MLP neurons of a small language model. Each row is named by its layer, matrix (gate and up: input weights) and neuron, and shows model dimensions 32-127. Each number is 128 + 24 x the weight over its row's rms, rounded and kept within 0 to 255. Numbers have three digits each. A neuron's up and down rows have the sign that makes its largest values positive.
Before each neuron's rows, "fires on" lists the tokens most often at its 100 highest values on Wikipedia text that the model never trained on.

fires on: "\"", "'", ")"
L4.gate34:070081094123131167177130122098109134133123108140110139121153141131083153128159138117128112120118105138153143125157125132134160153092135145140109169170143165135163147099133124112120110081117115129136129186162076116130151139127151127170125109105127151134109110143116103137122104143074096173
L4.up34:132103079098145100153154095111138125170101093148119152118122107123104163128117158120117085084131131110143157121139118138109141152104151092139096104133143135120141115143133157098140105140103121121118103125114116107105153101104123140144128138143119116107187075125083134135153111160150145094

fires on: " of", "(", "-", "′", " |", " for"
L4.gate334:122108138118121141153101115151134127094136140121166118115112130140122129111130155157120098100103150102136081119127132106143091110126116072111111106119093101137142165105139152112169149121153148106158098124137118094111139154158132137150070148149127114103156088183142120158135118147138149133
L4.up334:177089148091110136143144104098127135099148126144100104139094118096166142148124104135136116087095109082122127116127165113172100152151134145147122129147155134123120160130116120115118116111113136139119130139119136068095132133096156155153176114125111118120138106093159130093150156117166147126

fires on: " and", ",", " |", "|"
L5.gate448:111108111147137120163133165112163150123131165121104156147100088093121131146170103120123144106100091100124131099174153103082104175109090119172148123111107148102136142117143098151119135144088133119134090115121170104108103097110120134113129097129131111145149156118078165148132146139140092106
L5.up448:120115074138117101150150123106155145131113146138106124134119051140101172182184137150157158107107124119113099101177191143126146091127096126080117100099114117115113141113143121138116118106081129100107105095101143153136182112129126132110121132110124121110111140109102160177112160106159123129

fires on: " ", " (", "2", "3"
L4.gate146:116109138139140131110139093156131140144101131135127067150140119142120155067131118146147129121130129149110148132131134185110174125139125093166101130099141173167140142170202175126084104125125128084121145159098143128164122113108111115132141076151120160123094094141120141105139156129132131115
L4.up146:106124101139154109162143099116108142112147112143157121123157167116146084118092090105109117160107138149136110135116161102116128120166147137131139102115128129166129163092113129142133134127166102171088100101142095100099176151168148120127160118154065125130153134120087151103139098113133151152

fires on: "4", "5", "7", "8", "3", "6"
L4.gate103:092109128138133176139129113166158105134118119101132127130143129127143102085132177131128106082174091145122142105125073156137158086126137139151132149099123130137112130136138154139131172109106164143103123139114090147140150091136091127088120142112089141104141146097113133118159137134128143154
L4.up103:129149134148179097197101118163135154119166111153134141131155111116140126156129167151175116157142117120102146175150138096159133111128106157120096172166126068184161138148171161115110104144152127059136113146097108157154165150132105133119099143140114117150104125130132084114124137149110121174

fires on: " in", "1", " to", " was", " is", " by"
L5.gate281:140098138151115123135128116143071217138132124135089108148161137126123126135146160162135130152153151075134146141129112135162122100114130130152119139142107157160148116116155102162122089158124147123137133146166106126141137115154107123150098153114117147117115142123127091154145082110122129133
L5.up281:123113151135128154142141133115110145104182149151093162134139126081106137109155123103128142150127162121109163126162106106142130146109106197127172139176128154144128162133130142139126120141112125074111114146127108140099137141165101104096129106127096115129067135113154129139107128116119154131

fires on: "9", "8", "7", "2", "3", "6"
L4.gate690:123112112136130108106140141187146137139150149111112127112120145156164137138124141115144136129133105147170120127127111146129109107113099124102137145110140115090126131114171089083101150135104154107085137183129119157108122160111071172097127121154095123115117117122130081166157121069106108133
L4.up690:110145126152115149182114154122165125145122199165112096109126146144152089127144130202166148151105135122143147152161118146142128121099140126164136107130129139105125141147140131165078157146141138102124123171144127120163133111109123155150127080082116119137116071135128107134110162137084144105

fires on: "==", " his", " died", " and", " =="
L5.gate39:100133124160168140154080159122162159165128132152190112108079160115105113166152131143101156139129093113082132130171131096147134137116117102153068164159081105106149101088111122147168156127138143081126129129164144074161142111131125136133077116107146120134117112173127112124140124090095072076
L5.up39:134104127111125120146108116120127190162097118100147119130126129152140145116099161161085115107169135127137119139122142144121119177103154149120132137170100144109137117163142193152147130184153159128114124109142105117123152144069093079099138149204150086153125139161122118125179139140112117132

fires on: "'", " to", " a", " |", "\n"
L4.gate790:141142091134132100127126132110104149149177102120098153123148149134128131098105129132133157120130120190132133125182119104134103099103098163142105133189097127116111132095106108117135137122134102135123172122098103144096093162122143115109126157148127138115129142161094101152192091141125142157
L4.up790:123132171123123132101138113096095128167134107175110166115132143153122114132138100119168131158151143138137131092115134166131156128145167140145124089101180122111170121124142125150103119132154108094139124129114158149099083114138151120166090148158140125132124105121127117138174068161120130118

fires on: " and", " or", " In", "|"
L5.gate290:112100123104121159131086133116129113099113119106097116120139159077135122119107110117106098125130114080100069126143088112080140119132140135108083087120111156146132128172127103122146151154103124116125160109124132145123098106101132147103159133098116139111113151140167157199162123124136159122
L5.up290:137124128130137146137167094146159101123146126110084144137146120143120111121168139174136097139154132141113162120140139115160136097166128114132109126127112118136112143144141148122145122163132136148139149127120115134112109142113117063122119165124181142144132100107130105104134097095141148123

fires on: "9", "7", "2", "0", "–", "1"
L5.gate559:120152145109111117170149137152124115107119149113143138108125111159136114135119103107133132177109083168106158150139148131121083111154149132163149143128137176112170130111123142131172124167124112139130153153161124083121188140143121154132128101143095113165085089121104105139142146159141126125
L5.up559:141164082085111109116129117133124133134123089135170094114121145146139139111127146108122139118145134160139113088130094103156137135111128133134130132142122124112146146109097155070146156126146122147101140157118104097141144067129098134126131151146115124116102171127142139092106154152155127129

fires on: " a", " to", " with", "pro", " of", " for"
L4.gate469:181152139096110122141139127120110092127130074160080190105156109147178119136107161134115148166120098125126152182165109067138136152118134136124150141117153104150129114107094117118155134135116100126091173105129104164124141146132150152168114117112104116132122133148139144124096130113197117131
L4.up469:133099124133154144128109174116095143138168119125053157138124129107123113116145115092151124088142096102114107132104162086160148101108139169138159093102179153173137131123080182098111123138145114145101158112114133112152086135126117121166134125142122206114169113120117107128076123089142135138

fires on: " ", "1", "2"
L4.gate410:105102121141152097149153124125088129097122147088153091140120126139152144090123160124147121115167101139133164118145081132134119134105132139154139151119111143163112116127102133100126105154121128123116121168128140138130088095157123160150125140108116122126175120156150142114137075100121120113
L4.up410:127124082122092131151125098133116136085124124122146138141145136116130165132164153101146091133130126129156137136129121126142132129123156131148094107096156094083147114132064170150162100166126160121129167123138160155149112102092171133138105117142118108156082139121096158147155136136173140108

fires on: " to", " the", " an", " a", " at"
L4.gate528:121118168127160141138154112127101196098194079137138134116126112141097113141160108122119114104147133135091090113162119118109083164167114112139121142128109129141104078129150095149122109147144118136125124170101129101110098132124163124128120124112158137109161131131113111144143140134153116151
L4.up528:124114174137141126092116119097111121147107112103136148130122153124168110125111130153125116139109116137133128142109144074124101119194117083178103150152140148115113106140134109136136117142111144117184115110141187156133098171132144119141172143165150089142156138145116139084114131165106114124

fires on: " and", " |"
L5.gate123:144111065148110122147131141120168151129145129137073147117102138108146140108144112177139087163126093116122150122139153137122132112181127108116113091100131135195105132149133101091129116142131147128095146074097134119104094120112131144117145142122085157122112126122146129168111086122141118177
L5.up123:112120170112124140112176158165100058124109109125121168087128166106145111065094086152151138066133141145135114152152120169116136113108163175162153119145144168157112109170105113195150136114146130142164158076103131141107144148138141128135135143156145114127104140136178116089196121174133162094

fires on: "1", "3", "4", "2", "s"
L5.gate503:147110151131166128145137170115129103104090148111082124153097128141097104116121096128106155135136129103160106141186113146154152137126137157103150123108144156129128129093169101111094128111131152155089092162107141135110204156170101137125144066142089141113150122102138133101146143153140175102
L5.up503:120107100119114088098170108169102165105116137148110095128130186130094126154117161157121159111139123135109163128125133127089165127128155143124109089116113078151153172097102119141127124164147124134107172122088137119127140117140119114145175164162111155143128086119124105137075102132107141105

fires on: " in", " of", " |", " New", ":", " –"
L5.gate370:135114160126112149134128163128127127094102139132136116122114100126153146082106147133116130098128126125124141125094115156111042127135066102144118141151111160118112110137193103124121131103185138091110119174151095109139080122163140119149147129133154132100082140168127166153137116141150109127
L5.up370:129101109108136145166124158076084102127149122112122152115107100106191108131127101130138095132129161162126111147121144087121120145118125142132086105133121125105148115133137161102121144068115143139101156133160127129116130158131135102137132114128109115084096080115138117111141150096132136142

fires on: "==", " =="
L4.gate827:155116126128154147131094128148118146117119166140121161143078121137103191146144092129111088131152103087118116125123130134155162096099100177119131128148120128126157148153120142112146139141149173123103096134115157080117143109141141167081161161120133107139116161151115152119140138112106098153
L4.up827:124141145129169143177127092129174139135154152150129117123135156139150109117127165144168131136158141138145094090123159177123145166124125111125085072116070116104146173112129126130121180152155177137126135135149138174126146131117150094092151100117168111177125107100090126143116132113145161102

fires on: " and", ","
L5.gate136:147130120113126090159114144109140113152132119169173170139093112125119143161099164116133151120122131152177126099108111118150121124089097141149079142125157133105095126088079080123107141138123145101126142112129103113117137123141154167142130118130107072086095122140163161144189125169128122164
L5.up136:119131148122051090156131108172164125125175132154083159163157126099144099131129132135122098149124144117098125133151127105111100149154130096135124124143105124103151153176121128136113129127138146105063130145129148066120114108142130149121091107128132131086124137150157174128131139135137109149

fires on: " be", " not", " as", " more", " is", " was"
L5.gate606:148102115116148128136177074068147155136150161148097132100134114143139135119154160165123150133116132066156135121111121165094110144078106174131118132127141156145115145119128099122132118157148135142125155137133116144146136112153165084123128161143143114176128147119136104154108128137096106161
L5.up606:084097118084126143125138100081146119141155122157132145121141096146126134117128106172104133154134164134141124132132101147179108140097152148177165128121127141129152135151111152138119138159102099156118165138107112141125125095076114129140122179198154131204097136107101119156098138141117102154

fires on: "2", "1", "6", "4", "5", ","
L4.gate603:123140079144153150136141152125129117137149193091099127107134101107119137158142154093141144140135136133109164123121147097125116062102141163075160143137134166102153137138135115057121101148114183127128119117144091091141107173128111103171165115136117134130121146168114152131118147083178160132
L4.up603:157116111111113122137156119128105055149111137165116164173115126078120170169146159093124119148129087152138101113116121096117128080130166101104097145178143108109167098129141098149183123117098123139146107167125121102147126124084131125141079137125122109117101096164151148119109138133095120133

fires on: " ", " of", " was", "."
L5.gate219:129107125122128122125121137108145110147138087124131158153144137126137111052091162139080124155114197165110140175125082141159149153146138178127123181151110119127149178157119115123132157121129120131157138117162167153134171155136167103113136132073104160138116103136155110139126147131125127076
L5.up219:124146123159137141164101152133097120137102133101141120151161118112162141073100109147129127139108102149113105129119101132126111109135137179131106175165140094128125121123148113105117137134117124064102157117164160120138184138102130129114093138127071114109096115148113167152112132139149140132

fires on: " ", "-", " al", " Al", " El", "of"
L4.gate676:127157129135178118137156139155146121158151137124122116098119153099126141137095133132124137119144179119099122162135126159130083147124037103167099096149097149119103123106155130142147116123128137152121108155149138162142118148147123112132150139125126121091133146093121131162115122092138149128
L4.up676:079124105089133084148154126103111096118155133143068194153070172124182143108119135146115119129152150164114115135144125137155117106098089116129145150182134148134126132139128131120137132075125131113135145111148117130159117147123153142082187111113100116106144174123128151123081147137151074138

fires on: ",", " the", ")", " this", " his"
L5.gate288:129100112120130173131113166139101154156121120148135132116108092098074151166135121118145106153149174181132116127119094057134129147121122141113130154162106134095139156157187175146149116141081123114126191134126105104130134115154077108102143143161121128127132099157110120130153138100163059171
L5.up288:127107116151160090143117128133124127136102123142104144168115127134159118118090195132090117094120119107136149143166108140129124146120112108146128101133103178112083129175195119135136180130116110143116147086135118131138148121145153130107101145083174119133146148131148121159099137143120145111

fires on: "|", " |", "2", " of", "0", " in"
L5.gate310:109095119135123084164059124139110139162128146145123164129127114113184133124139147139113106156117125108108100113173102124107104134184101112120099140113138116166154110112114110090127121114133141120115110103143101149169131103168120116109162119136105106122176123137132161127122136132154147095
L5.up310:155101064132101114122135133124149204115177078161114072104141082137191115139122129139108151134129138145132140127106129104170136122121153134088116112113140122171096110164134133121145147115093137090135149121089151148109125142128116094116089121145105106122118112105119158127122129180133111122

fires on: "S", "5", "2", "C", "3", "4"
L5.gate469:121142130176109128123095133130145139122150101116098134139122130108118093125123138143130110109110183158127110106129166138116105185130134136111154098107169115132138116112140137108084136116181146134097138105141083118133158128072119125118116139131098122148138100114177080228108123128091084134
L5.up469:124119141122165107108100158110146127119114143113135206104124120147135138121150123138125087088134114079128156153138117144170111090152132118114120126139179136147099115124160097104101151151100147121091139081112124132105120143151100120133127134139106165109120116115158129111156158104135153104

fires on: "2", "1", "6"
L4.gate343:090095153132104108116166101107135137122120161145151147104155110133119086089129132132147133114126142097076161134095147142136119148127156116168142129125129184121142124167133163117185144145124145107125138138147083104092125143140092154113127110155160124123094130104127144130157122131164130127
L4.up343:093121113119131123126132101112122133161138116154127177119137098106095123161114148105126159138092137136081106109121097117120108140129129144160122134133104119143112130138109116105173120162106100111072100133107146107116117148115129157145146143150181143092103125109160102164171152129169148126

fires on: " the", " a", " "
L5.gate596:128118152112125112095151123089166152143142146111109168125124099152092147125121156079133122142179116130186166162113131097126175172109108150090128147161136103100137112166129120106152131141117136134139166074069128123154107159107120144147142091120118149112131151163121156127185172111148129122
L5.up596:102117149126171140110152148107198099165157116098124153086141055127127147145150135098154133145153143084156139180121127110088135119083119104110169107161116110105107136073114095125125151146114140147138123080177168123125069165140119132145171090114145136149168171123142171153105142124133135123

fires on: " is", " a", " are", " was", " part", " \""
L4.gate647:074115153157121128118127125133127087138156153188097148123134172128138126118156144130119108158172129136157121129101149170176143098093120153122130125199123134105143134178124118147098096101107113105078150149143146138137132145095147132135101167134180098145102140090135129166124132081128128136
L4.up647:105125132150142118139096132092124117153142155097094156090140117118094104106105108118101146114165171125160143173082154134119130140113111157101136106137161148086126152110114144120182159151126108144131093124158096150129091141203117144139164113116149181134150144126134107185132124098126088121

fires on: "7", "5", "0", "6", "3"
L4.gate420:158140169083117133116164119136109088148097148127152080120098107121131108088138118118139154125120149135127120122117076147137093146082166134123134135145140133111141134130114115132115174124102131153130132076117153136124103147149121179161118133113090133108122115089093157187117156136141122173
L4.up420:142175173134135106131144112135137135153090118108132117096095136106142116134135145168150127146128163103112154124091107102143127123110113122167171125131117065144118137141163073118121147093111126167084104122120125123114129080140079141101148156127105112085115183137118111133106155151180143144

fires on: ",", " ", " the", " |", " both"
L4.gate376:126106144156130128117098128153081123113119116119148115120123090102129116111069061129158146129116113118159149172104145114148075109096080144122103164096142140118138140143113139138076117124158076130133143154109156172136118103134106132125140137157101146103095112132131130144133113115113137140
L4.up376:128128151141170103134117136123148109114128089155127098126133073109141101153170119117132117124164153130136119143112133214092081143076159127131174130153115099115110090119098139153157177122111143088115123117145142138141127150147137102165166143133103146131115143153117105092176115142132091151

fires on: ","
L4.gate475:118135143129100120173146155193147175126142116102146148147135092125092144145125163157131139146117094114094153124151145091152156169087119117110098115164087144130158126125132103122131152144097097138161127142164164155137144128125159132129125115144119150125107093121115139146129121139160106169
L4.up475:152102054100112115119129122172175139129097104157110135137115107123125166125142136162141162115122109150139134112139133097093127105085166118114129200137142117097131111113119114177134166126110139102141116121134087150169149157161121142151129135119112164090111152113105108110108121152121145109

fires on: "==", " ==", "==="
L5.gate635:132126143121131106135100145146099151137119114140134109081136114142117141163156160167198106143136170153116101090162112137187180148125126141147125130132104151142134149105092162069162138110136151122131150139086117131154153155178114083111142114134112100127093136126116151134130135093118104123
L5.up635:141126114064121089132129146163109106108102125150118123069105138167062140100097137148120134120105153145136123121135147095160179136083150150135131135162084158132143157124060172082135150115102127084143143140127106100139103138122130106104145131130100123135093152155093163166181151109124089122

fires on: "1", "-", "9", " of", ")", "("
L5.gate313:125127109096113085127160146183148130145174146136166116120121094128162148145122187097068161145122147132148086116171123127129097196128155157092109155139103114131131140124127117128116151137166083127134096122115138142118134174117095100144136139130117115151148149175147100116163128173133092169
L5.up313:156118177114139112113141123141121163112156163146143101119135129086123149171094142123065158145138122150158097121130137128123116137113144144135108149131093107200176113109139120125101125093124121102106129155133091123113136127079160091154188137127097094076108121171106102114142137115147116155

fires on: " to", " and", " |", " or", " from"
L4.gate820:110092113140107131155091177138109147089098155130129091135133108112108108132108101185175113123140141062107108132167114132137114141172083168130159118115115115120115100109148135107152165127137068123112085105152174145130142159086148099116105089134155142125100110082122121134116111128133133112
L4.up820:155136130092136138149114105157132152116109106082118114109141086102131124091125119166185131109140126087088083156150130168110115131125138129121148135144134153150110116138075160091117135150159167146141127114173142124141128120101128104129153127113162133143097128166112148080122082102143141121

fires on: ",", " and", " years", " as", "0"
L5.gate443:133145171100122125167196152132150181143155113135124114119153147108167137117110130140136113107146172147141130106159112189156095107128109122141099111143124117125123122131124119138095155134179149169109152099155069120120166150142115165147109135091084130132170122151140145125180119111146148162
L5.up443:115117140136156128129162106109152096135127111116114078133165148092143106161117139121130169141138130129098109148129117118129115131169127121155082135125142145110114115130152092097114158165147143111084161120135095117094144100111110112138087117103124129148167084117084203109151159126148105147

fires on: " ", "\n", " +"
L4.gate68:110170129131125117131107119142132139134134094075117144145121118099074148138142127121139099124118095102136127140156131104138134121158102129127141138144133129099105108152103112073130077094150132130096165100082183119122127093143134110132110137132111139145095160129141117141162135134138112144
L4.up68:115115112130146111145094116142127134125140101120144137136134140117153130105111164139144110102154120121167131123115078148150124154118130081134118118153140091139169120130123084168116168087119123166159159134123121134116121173150178090183180145095112114132142106166112135112157122139111163169

fires on: "1", "9", "7", "2", "8", "4"
L5.gate655:085114129119135127115108142161116156169122128158160131110147101154121170132135101098158147129128124174128112154123143105126121115120096129147153118148121153138143139137132093090154133120092141146100106124167131170145133175103065110154078134157095148119107092096148106154133159092126142133
L5.up655:105106133095133146125124114119142164121121122163105140137147107107102143150087116106146138112068143185116105116125114096091094154128151127085103154112126131107150162128144142056193118117142110093116132113120146149156165152105066099120119136166119155151138107143160126124140175154131107099

fires on: " (", ",", ")", " |"
L4.gate585:134136128092103124148161120124148119178130097124134132111124145088075148110099103122112124117129093104144154138159097134111163160128079162100099161138148143102118145139114125116160161157117114106111106093143125132130103153105164117138134114146074125141110139131123083147135121136123121096
L4.up585:145135126141101082147132110151115134100114124132169112096109135127092152150097106130134127120132155125129137132145097141157131158111167100146144129099161097082120128096128117126109132117100111192167120117122104125127158123108112160175130126118106110152131154112153161112143094163097112095

fires on: "2", "3", "1", "6"
L5.gate773:110082117129155118147142147104120137113105121097151121129122076097162097133113153122107129139180130111124121178087106085104143088132114085115114132161099156152127108121147165095145141117081143074069110146156123138107114092124142139112090110143105086147139111084138142159104083101169095134
L5.up773:122177151108107080167133113152110151108114144186126121064124164117092142147159115166155126153088124144093153096147115149105098140102122119161112172119153098103105130157110115166117135165158125128147162148125167179136135162130090106145196130140142139138145122125110164134150148177106115144

fires on: "\n"
L5.gate452:161118152149172108124142138091125106128108098093136121131122112048101144161164115115135138160132149110103148144169135097150123148104150143153142137160124081101129130097103112131120128111136116119067152149148113072132117127128137088138104147123109135111109128140089073124170139161156113105
L5.up452:152162124110109147156135118122100128135142134130141119137147136162099127158124114174149127158122132102120151166152104144166094138129176139143140155152125109142151133127107091126094113115123136130117177161093085111143135139173141121133132171090090136111109132161129094118112075104100118152

fires on: " ", "9", "8", "-", "1", "7"
L4.gate218:123146135112152105137154097114152122153165174075123134143131132116142134137144120127125123091141157115171121140129094134091144160120117139101160116069118138188129111124141144087064163093123133175128134123075118120108144167110142122165131107105110123128134137165199115125124148119113108138
L4.up218:119139149115150153101141127145144133121123132133132120135114125155124130101155190120148154124169107117122120147133114124123171131127141115139145130183091125115129129122099138123105136135151135150133078088107123152122105132128142167121122134193110137113171134135154142164112158161135105120

fires on: " ", "1", " life", "-"
L4.gate107:059132116117118136103163086134095110143176100127142135110113095125150144120108116083192133101084096082112129135130082137144104119131131119124079112107143135130111108130117170140107138123153144150138129138114098126138106131146140136099128160163122119134129136122117103155109113147131117126
L4.up107:110145093135122089120096122128098068101112123112107111149125121126126131106123101076111139164108126169132113111121149151173145163131117115083164131125114108130129160114151154073117128072165159125123126100146173129135115166118133120122114107085169115124171151127122117154085158151103103129

fires on: "\n", "-", "9", "th", " of", "History"
L4.gate124:103102100123126152131124137170142148163122124088131164060098113178148134154107086111099092084123104121099122192152087118115087100148096124147131099135105100106146146087163150094138142118106118090117125115134155124127116177138121098132115149125126127104127092131135151095131159107105133098
L4.up124:118123074092131124134095123126091154151138124123129113095109145128110104132131145128106087098101125155118101117127123114170113103146122128127175141122112100138115105111087127122127128122160126121087148120139116144127155140126138089163135149121116153115155124137120130122138111136145153128

fires on: "2", "1", "0", " day", "ir", "8"
L5.gate221:116128119118141101096102111102100128118097167068119161106145075150083143154132131086149133125105111125125158137126160144157107082157150136143141132121152150166212110163154147110141097140119146130129165170125182089179115100117146167128113083133117081122111145136130159146147102120136121138
L5.up221:140123091108103102131176123135063155130150102119119150161104110130146146107121090087109128148151137144127130105137148129156120131127120142197135117132126103125135133160127088095148127144141159136122150103121128160114130120156070121144162150142113129106145117110108117118057123098120142147

fires on: "0", " football", "1", "6", "4"
L4.gate254:060120111117157115148125149122167132133080157135107124130085164122157140095109142125138141130117124105109138155109153124144127130105122110117141131111162128128118110162092133126098172169153120150147195146143123131148100122086141054128138116095094086097062105131126084126134160116128128088
L4.up254:123139144137123147146133111132159168121116175096087103119100146090193134130115124177123122167144091107118173137065163118158108166132114121145148083111119127130152144156135125106123142137124166111107156130178146115153120127112065087127138116130095103132073114129138083133163126108133170135

fires on: "-", "\n", " (", "born", " "
L5.gate18:136107116096090112129110125145123134166117111119097152129117106150145124134087148120118104133112133150164123186139103116146121188119137130139160121108120136141138101104105092113122107151086091130123129117112103153153126154119165082145138126147115136148130130115145111145125122148113129110
L5.up18:128169148102100073093129131116099132154104148102121085159160140121097140092117173087139132143094140127117125136151113129156135120098124100114131137120148132121174143110131148114130129113143141113163137098110153126137130131098149117185076136125117124096092134138145132155086114169130154100

fires on: " to", " |", " and", "\n", "\"", " or"
L4.gate639:119122158139124144159094071122145142144140094163122109112091157114146138094135143099146141092141109113146104099150140136129167152133088083112140112103099176093123074151148121128122145099128125164134102141101111122098141117140139137097131111114069108134148158134093129166140126177157093111
L4.up639:142132101142128112134117129126115172134163114134107105116111138130139119097152152140112119170121119101127139159091103108114102114101137092144125128154131135150123133088126115123107111125131174102095176135126168126143117132113179090159146116159117106113113092118134124119133106100116146134

fires on: "2", "1", "4", "3", "0"
L4.gate782:166117135136144174159159131170154115139167156122130136118098151153224136092108121133096117074133125150140141152143067173134166081125083115114125137101116108106139171116164122102142116130143128080146136154147081103133112132170124117126110117070099156141142095099132164155141116137142120129
L4.up782:125143101138082139151093128144150095165136130120144154109108128130108142153137120123168162125111128095145139112165121094171134096167149143134113121141144083173151127121088131132146178136121150141111151083114140129116110173155122140117078075131126116108135129133129117151123117118149134137

fires on: ":", "2", " A", " s", " The", "1"
L5.gate233:100167145124096146194154136155141131097125151120076168126146098167136152133121116142112107106145159148104131168129131164145121146110104175154154148131170103119148131145147115151132101128100119142102128138150108138147127152141072123130109159129161121114090091099130164129121117158124123120
L5.up233:094121140132165080081082123099122135128113156103186160090132107120121136128166123091114131170148118126137140126162124133153127169149101175144124120145155120108124084150095133102146142147143125124150138138123077113098106156132127134133128139139152149147130133113115122145078126122138119108

fires on: ",", " and"
L5.gate705:107124166173161128138141155121121118077143114107104140153151132143119135120173137152088116137140109120114085117138092149123142059158115141161154091123145135139111173145137133128163149127121149113126141103163102090139121143089150111103132142127111147108125153116096074137143091129130119171
L5.up705:101103142111123171094127139121132130128143127146144179136153156106146134089181165172109145127100131116118136107113145155116146145162165113178168055143104111144108123112124122133129155128090159124172133090100140114127116140127146122103131142123117166152156115110149061132094138128128150166

fires on: "2", "4", "3", ":"
L5.gate113:110127151133145116158120136127110128113162100109133178104133137155132110167136131171137137135153198117090164113120091123147131150146136158090155119092142133100156126160133105148130133172151150119114130129170091100150132163131106116121150151164098112133101095104149129117144127124088126150
L5.up113:113103162065131134145081153106122124157107125116125166124151153152104136124120116144122136155156047148121141076125109125103155137115178109100127127183107135106127091138129109133153172139153144139127108128117109083096117158131148117129086127125130128155153135129147147138099161103139114124

fires on: " ", "."
L4.gate571:146113124134130107145116133113114113109135143094140132120155145136154120145067162116163134164154106149109120147175119148145133134102119143116142188144129155104085152197153111137137100132109109125138144124113081165084158146165155151137087143126081137146099132160130109163148130112165131145
L4.up571:146131148127147134074127146139134149117133112125126143142170139078164140133094142112134123118131128114107107124147128118110148134168071120134130142143101137118120137139110124108120148127156103146109145112127123101147188116132127142100111104130070179158147134138125101109108161161150101159

fires on: ":", " |"
L4.gate269:119048125082147140116134092147136152129137110158143127123120106122150125117175113160106124167109110132136165127117122118145128095164138143144127148114201110150090121135170075107168151114149122082084153100149146146143143080129106155113119124088093137126108142083135186140143143121144153117
L4.up269:133159159122138104158164109125104122119169139106146134150109094129121108127145133122124079141119119099108111134106130167131123111147082191135182117163130110121126126166079148119114100120156135203112135122118074112102149139160127138174138154139108151150061110179127109161164153137119113151

fires on: "\n", ","
L4.gate677:144121095093116126110112123105158159131148111107116117130090151116122125113130142127121139100078102137132101096116105112127154098107124112129108064133149105127155156098122099110143133158150101096160092154108184160139105139167161130108151138158062123127086154063123108162112154127122155145
L4.up677:138125136105172135144137130201139139118147114131103133128135146107112107131214101154132168099129124170126126111130140094126147109116149138136101094142139088130089105115154123132109128121130147135162098111141139123148135162140150131133118087107180160143124138098127116101054131100125131192

fires on: "2", "1"
L4.gate578:099091128118100126148172127137102086153097138152135153107170083145173115099108143150160139120142149128144099176126114129081094120132117131127119174141149138160098064153109113128129106167115156191146112075167140079108082122132140095103118147121085137141115110135120106137133137154132137125
L4.up578:153142098117117132122139129143123110150163161125084118150089070106116104159127114118143114154146141152102148092103139155143159215164112125105174115084117116148143110130095136122164124139116132074088118117107119132132159150110109165137137096143139102115128103080112141085161181134134119135

fires on: ",", " was", " is"
L5.gate382:095122127091109108150145169166135122126134128121165122096151132182120123125160171144124080099077149157104107113110122111165160113092105119135102076144121140144156143133131124134164106176139105167142110156156120156104152160167097144139083144106117125164099083086074110116113147107138109167
L5.up382:112111117106148154133123168113147145129113108125133118120134142137140141150124110111095087140112175181107105099103120126125141084161156119126124137130159149132137129119140095135135134152114119106144146115111108111142129145140138097103104163106155095149122134075111088127104099148105119174